MLP neurons of a small language model. Each row is named by its layer, matrix (up: input weights) and neuron, and shows model dimensions 48-239. Each number is 500 + 40 x the weight over its row's rms, rounded and kept within 0 to 999. Numbers have three digits each.
Before each neuron's rows, "fires on" lists the tokens most often at its 100 highest values on Wikipedia text that the model never trained on.

fires on: " |", ",", "|", ":", " to", " by"
L12.up716:568499427555504500513566496468558487486541572529525519523519523437500479564574532547620506525470545512440479503534457518451427421527542534512512480470435482516431479462528525511548564515572492472487490554523559445513523522518484421455447520460491412462429539499403498503520469524526448507504515455468504441518498458499423512577476445453480510548477516488523509480568514508511505507516520489508489502480520551541532445484509486548503520472487488499526437539469510501453446441462502496455523522548460476473491509571464502409543505553495462517566575444466446533545489524535511529

fires on: ",", " |", "9"
L12.up937:550520426519541594467537566534444448432487518477423488549486523451437491532487496521552528524461565476505546483496506555498483486537487532472507560556545521426438514479462523528486438502497499597547508530446497521499565460542575487464537576498494537464488462548413478467517461496416456553449489471416491526459526496517522591500443447540521552530556541463514516500487409507554475473518552515465533585524475561477530534480505531517533511478517515502508502533544514503468431551454448471459547520474461503507473472517529527458436464514510449476518511502465472482507537472568493488

fires on: " (", " of", " the", "'s", ".", " |"
L6.up450:450460512534460550421552519480472503509514534500483518486567498466494473467475561468459487543520513514488476509538491492493496523500531482478522446490496525475484516529500545534487588475519505474543558488511510470542551488544550459501470500409496550492503425466477555503499505486497502576432526561489479505377483492502500489531433563426504523490499538552535575501533452505398493474498483551451514489506535507558546458518574503469453494488431527391447454460538491547522545549500485385494516506546536515617596478532461483441505519570463486545524463493446525561382524514498492560

fires on: " in", " |", " on"
L5.up254:454445453482511554463489523542444540493518495502496427506519418543550470478483465507438515527466517482469518517567517520493473561493507531524430474555472480516483534478509502535504519536544502507438459513468525551455539475502503446451539471561500478536542504524569466461515528524494489494514483512463550429426472553544499497500523513542529563478506474517582560446499505533498499530455485475512482531532542501561412472515504558534503587480569466518461417524540454508461502544501535471464544534449547525501543478472494493516508489404460454530542474561489451559510581523467540477

fires on: " (", " to", " for", " over", " between"
L5.up437:486491506450483438492488485447569461584532512516555451556465469493511482525529467463442469470493519481439471549488483483459523557506588499544484464456446494527513488463529550437535558469520492518555506519416486525504566521536489515459527436531502543511477462545498519490474535405504504510456454467477517519484480483451458551528482531461526570500524533541561447510467517503466464543537465525423450480485524528483454556475515480481507475518480488524574482443570463483522483548546546521517521550510562522564473516420488471474470472504464526483470467488457494404373488524437380494

fires on: " (", " (\"", "("
L11.up509:429472510453511480489449413509482441487426490522450468543490456517512541510505451432488496450455523517481547482541518574541527529505520389512536517482504505491469471512519447474450546491576421533527578524497540518488503569521525565539483481496449623538560496499485440486486584477536535521466459381460538531498533544527469461444479566533461513516518531494527505527457521453500482463470525464513513465507461567489531536507467478480462527428494491577464473443545471429464528471479470549465518526511486491482529493526513511503486493543428479407504444513485530492453521495451478481

fires on: " |", "\n"
L9.up799:595531453462517536493509541469517509572467487480537509492413520550492541539614486494533544535476506509551510504479567413525465540507434474522480537547487519476494460466526510535420487517524485594475504496479471538469554527501529534550409546542535570475473481474542502544516462479442460470501495501496520527550482437442489473477459499511410474484492449507516539444580519431425532442485548497521414513530505526495587404518468517490527482434523460492500474505477492545524502466446475525524568529433479508490515454491490459536493492479482535409495485509477541518458539492602414459

fires on: " and", " from", " &", " of", " or"
L6.up34:489541483530515484486533493455464506550492455505538502563460497521520515507465436453442528588495454446475475459570538547426425468506541481508526539554485460461399481457505575477569479480534390538520494536484500499505475497463541542440501494524483517488459513538543509530519481482446508563565492473484430539446493513537555499494511432458486509502557495529525504541416449537492459526452489540580480526433525488517482429459510539519436574473523469500496552460555523557549529552572536454428608499457470487589554522490472475506511516493471507513519524429552546494494550553563549496

fires on: " |", ")", " Championships", " Games", " =", " NP"
L5.up1207:479414520445462513522491530482547460546457455476519542559468487550536524509534477529516495563461523477424458528529480542502474515559466486466452454547562481464507538484561548425488554579595522464491509546414505558484501478508533487507445486545546441534456537522591473523551455459423437524424512517457452483521512510504509433540491471535503486546542489579497536444536467567456502551517513510480554504513480557499545498456511512503501538419553437426471436512476484506514454523492497462422540512446540589444515507541481488519565476419422488547529514466528486557546550488526451440

fires on: " and", " that", " –"
L6.up527:562532462501574445473515460488424400554502556509610423490507519444536537455526470527455472553518472492498503522519512540504510471471621463449545473507504565496518585549502498524526585512480499603567421404507482449511519519486522475493484499507462486495509501470521494507473489522471496505571431451509519504413466490499446549454504502472489482507574573549498544505482476494506468440553492527479500501489535503490454470488476484452609519468454517468532541459496487548499469516513490505545549556481535540450564475554501583476524511474458440506520438552464574463458503538493480471

fires on: " |", " for", " with", " of", " by"
L11.up980:511600520509580472534495526506562535405551506537454503498472540447539550503471528496500540461503491477497531560496525558474505488528504465460492521505408538504419513502565508590480484472501493478509506539535521554517447486479483511462501462498415472466547510530416510482469516579457489534512447488435470533467611529503461473490504479440506566554521432475515481499474504435434418482487563576531539487490548476463541489517529530523488486473453530542601524467521497515539495406446456518462517537612419512497514481529529509465464523536489492551485489491402464471543513489511445541

fires on: " |", " a", " the", "1", "2"
L9.up1072:431497436506493523439521472495531505554474484454495580538514510480552467463473514467499446549529542495544503474504470477514484492504511519559526410433532486586589558498475502576534455540540499530487565558509483495499466406540509558534479557499590485449552506461497547555520515504488499448469557502465617468480468564540469444550410467471505479527481497493453513471425449529469507508496524518512475518514555451522599406515504385492505483505462491550523454446470535458490502498481527425509553468458486497560465428516461479519487477524507524541439510478425470564475500476519486509

fires on: " in", ",", " |", " for"
L11.up300:511487532537531556535505524510492402500491486521494485530511518476475525518522525532450538449457552546478443508480490429506506488518506517487485519457483509495466482528524553470532512499511483503463475516515426551555568534520591541446428460430508391438499459569437461545508468429485511510455459416405468513534497509439473540508514512522531546556568517436498550479548508513532554508515470490435511425579593517485495484598547507496593539484521499478518480477434503461412475521560509473452464566538460544474417449516515515545460442506524469479490595505555515465468551451518530496

fires on: " to", " and", " with", " |", " on", " by"
L6.up1264:530444493554559509489504531473478399509406483497550540442495475493474444483491535550514567498507536533452533502508469591530506562544459543524486522491536468569524439496545485486462455536423485426465506518519475488526541458430530450487526541490467429489560514517511526515510507531516486463432518537537469434458521490531549504522458476467477461508566466525577485418469503442476437517528516556526456584517549496514498496473444472511474535474527452575573456475514495518503432394560481531536461520481494516518438487505460552454466487424537483534530567570479494510517506516527569535

fires on: " of", " (", " the"
L9.up320:576529479528427540458483491487486536477504601517551522453460545442480451519492549519534486572538495433484521561461597581540464451527436461525481442469515445537470492530492494531493608450476501486518483452531525525523475423514469489501512581544544498467463509530491504483470520526426497525444417536505478493510479515561535475539419567430496523516449501444492572517487526462473471460475506457463518470526501524534469472461529465489432545531471524410518471432485495520473556551553600528492462491476523479487474447448472517451575494524496475574554511585446518533510548503503546491

fires on: " to", " –", "d", " until", " |"
L6.up1259:519557520542431471499474518510523491512442472466520521467473520510511447492498507501484490540490502523504493532514495519486488423485563460476459522493514496557514481483552437463474514548427492510563572532501514443482501497479561458529489497500515462456541534495476433511502508448493446504481488553558551426477514459518453500530494526406433438443536372516434569431493575472522483434503596537493521520465526521534501493557431454513556481460556522514440481431476526556486510433507483589439493462548538509479519500532555515461513482481543489472450479609503509499501507498446507423

fires on: " (", " \"", " (\"", " “"
L12.up161:538518516395550513481487570539468465474490507552473480464509543408509466474563459441489589519526454532449582468459516541518524533456473462501503423483507548554459480556511476506491561535578420473446530559480523520515482527503497509502523486496576509521543549553484476472509540524461501519444541514514546449458505484468445521490439546518503406408558532531542495479468555467432453546522497508549475471487490542479551500481533455487450460485488496552472489480526475479546445463557462626476496551483467538530444477540562452480551526509512488459559532517548495484482450471405552506

fires on: " |", ",", ":"
L12.up157:490437509494475442525485524411508459571451542467517509541517546475546494554529544597465526433479551576485503519497466480524483525504573575441520449498530496538429506491497480478611491548528495452563493527549568508392499599511537479490467495471495492499498477544465519527528451490507517414502518438467583541518510468494460475552461469540444552538507530441517456494554537476511434500562495478526434533503456473557467462533505451528509523512555525554482520507461453463490513559523528469490547502556418522482471516496523494423523563530508459448545508513459479544541483549566473484

fires on: ",", " in", " |", " New", " of", " South"
L11.up90:507579518528508520480486527514484500477530485526479569456538508535524484520517474492540568546460494466544521559456499456465483450501515516546505480539530500431562532548488529473382533447514484548462429541479531544562502542446512520528533417556474522495434530487407515535507526483493456482517471422460416426447412481575520498441494542450474541463483444540474516473500549479475454459510538443546423479519511507503481552517468487536492467548543498484468553506456455445507505420557554533538453486552423568481442467543473523493498486439419482509495484460489446522526556470527545473

fires on: " and", " the", " |"
L11.up410:481503474519505523492508586459527482520485464534543411529480505478529538487542483535490544525457502515481471518515501581528527511469475520506520514548477486511487521467543584490507544558508476564579490509540421490441551501472502464495537459508540520487502524551594458489571446467484391426495480480502485457485444425503525514458567462492428511523477544433542545482448533575507507449543479529518482525516512486494433508543579492500523510468470469480461482563595483545501510489502498505455502490514461522503421477467581474587517474470491553496532506467538486497517551512584443489

fires on: " and", " &", " have"
L6.up184:473546500533482536462495426438479462541539431492440482540464570426453488441549434512501435521421484491524514454560571509487531461469598505421553428481476528482536500504479483501520581510498457565536503554491481524447494549505537539509452571488501503579540517546496515473549501539499427561451495527574522504411391447476501527528495480457466579416458514517539568501521540519576485466568534462466553511513526492527470562500455493431490490549488509500527488512515516494532482474538480518502526566410532511504528488482503511525512540507454477538470523528502564523532486572469486489

fires on: " (", ",", " \"", "-", "–"
L12.up203:490490527422530493504440511510503443415518470489534473491509514485552506490446462499522512413576584445453535514486513477452425575499474404521480508394483497510489479460564460579557525490503454560478546501519534463498460557520508457488451558496448494579510505532466500494447565522466485472471492456486479514520461533445471441555484537537563472469491590495604524452491498478524513444545487471494567495534516567467459467433498415517504560473527465556437459470494525534499481472543471496515518554538482549564435418551556531495459551453534426499550525466485469464561528484480546515

fires on: " which", " that", " one", " this"
L6.up55:565445490461499502505422482619511538442545473504481507429540549504466456491519457496502559488494531504535520500593434479487458475498526512485544492486449488573443425424497426600558539518524430532428486576535458475467510488460472454466514471506464561455522507475491473511445541517524470505509485419576548459436498471567452524511483545470528503453513516501483423521510513485529562482515506427501513508459526521494467540507542514561455438454520499504477513529516499485472513494512518515459511538497536499553533467442557502605513500482453459424540489516573414423471445519506480496

fires on: " in", " at", " |", "-", " of", " W"
L5.up1039:527513461605502410509526516512439501423504478486504466593550468523554459424513508573539516454497520490474508509506495556404476488508509482539433496536493471461493532477414420555497566459486504445513476486464478507514565474517496473548543434582480501455553555471492493557548506489483440541520440483477491436516512464537504528477490431483469548493527532542462494461491483530502439518509541446566485503501463496530393474495471504616491550526539489466505567517466473502527470488527594486414472548548490514491465524480446527558477457494501524424522518499488388548460474573514574551

fires on: "),", " |", " ", ",", " eldest"
L3.up445:521505467487492503502524516520464560514588477571469528546486473489446456435549519498533514520479447516561482549526515515465535550528508494501503444525510468534431498487462511451573458526403416531543517444501556526445579491407572514537533444483531570478480530509461513506563434492514488497442497527444498544503473503505561501513506478494519462524573569466424390430515490482496557537544504528483533526584534509505485477549483506529568521565470514516538547533545492570546507458535504435486502500568469502452423531483503528493524405475455509489537476495483504530433499515517451485

fires on: "–", "-", " (", "2", " o", "ulus"
L11.up246:502485494431556422463433464551432441439512490598532495512461479579455523457474488512454531508545458492512555576530539501533518458545507432503511499472495436475508513465518451493522541520516480491512554545511535529472482461511522465485504499508497591550580462530513512516499521529460568536517519502506475490477540541590481503476569541543465475444531591503474470504578455465484514468489471467584481482492452590464428536438461511511549518519542485519567481509509520481491436463490458494499441508522506562548462501496573477580484464511513440584431462425459534485517494486525550551

fires on: " of", "or", "ing", "'s", "s"
L6.up1220:540532502489450523395526453500470479547553399492510549490554490511497434453489526493553376527422504499468532537502526458515517579514481438482498503431507547497557486521465562503562454470481591513541474460479462591496556475564483476492494449482522553534482482469502535447555507508492542527440525462566481578537506471557518526383405540520567532523504469526448549490453493467482462551544469545480582467488510488528510428493574488492543491524477451500528421512477470502553524491534509489535460553502547507530459447544479428475473471553506519514464524479478389498479514515467426444

fires on: " that", " also", " which", " he"
L6.up1209:565410493499493404503438491585479472485534541429542476461564499442512471496533480408423477530586541518500539492552430509522491529471484517557535543524431529450468473525502514517511536527578511543525495518526504496549506514486514447482561531524517465476446507494418435487433583498519515533522483522512481512517550470509450490469441460540507479533457474525531457499497407457483519562509518454452532522468572529483405493482535470520462554475541411541455559476507440431482540526475528447503533485451569558487470453562505490504415532530577462480505488552555502431479436494503522506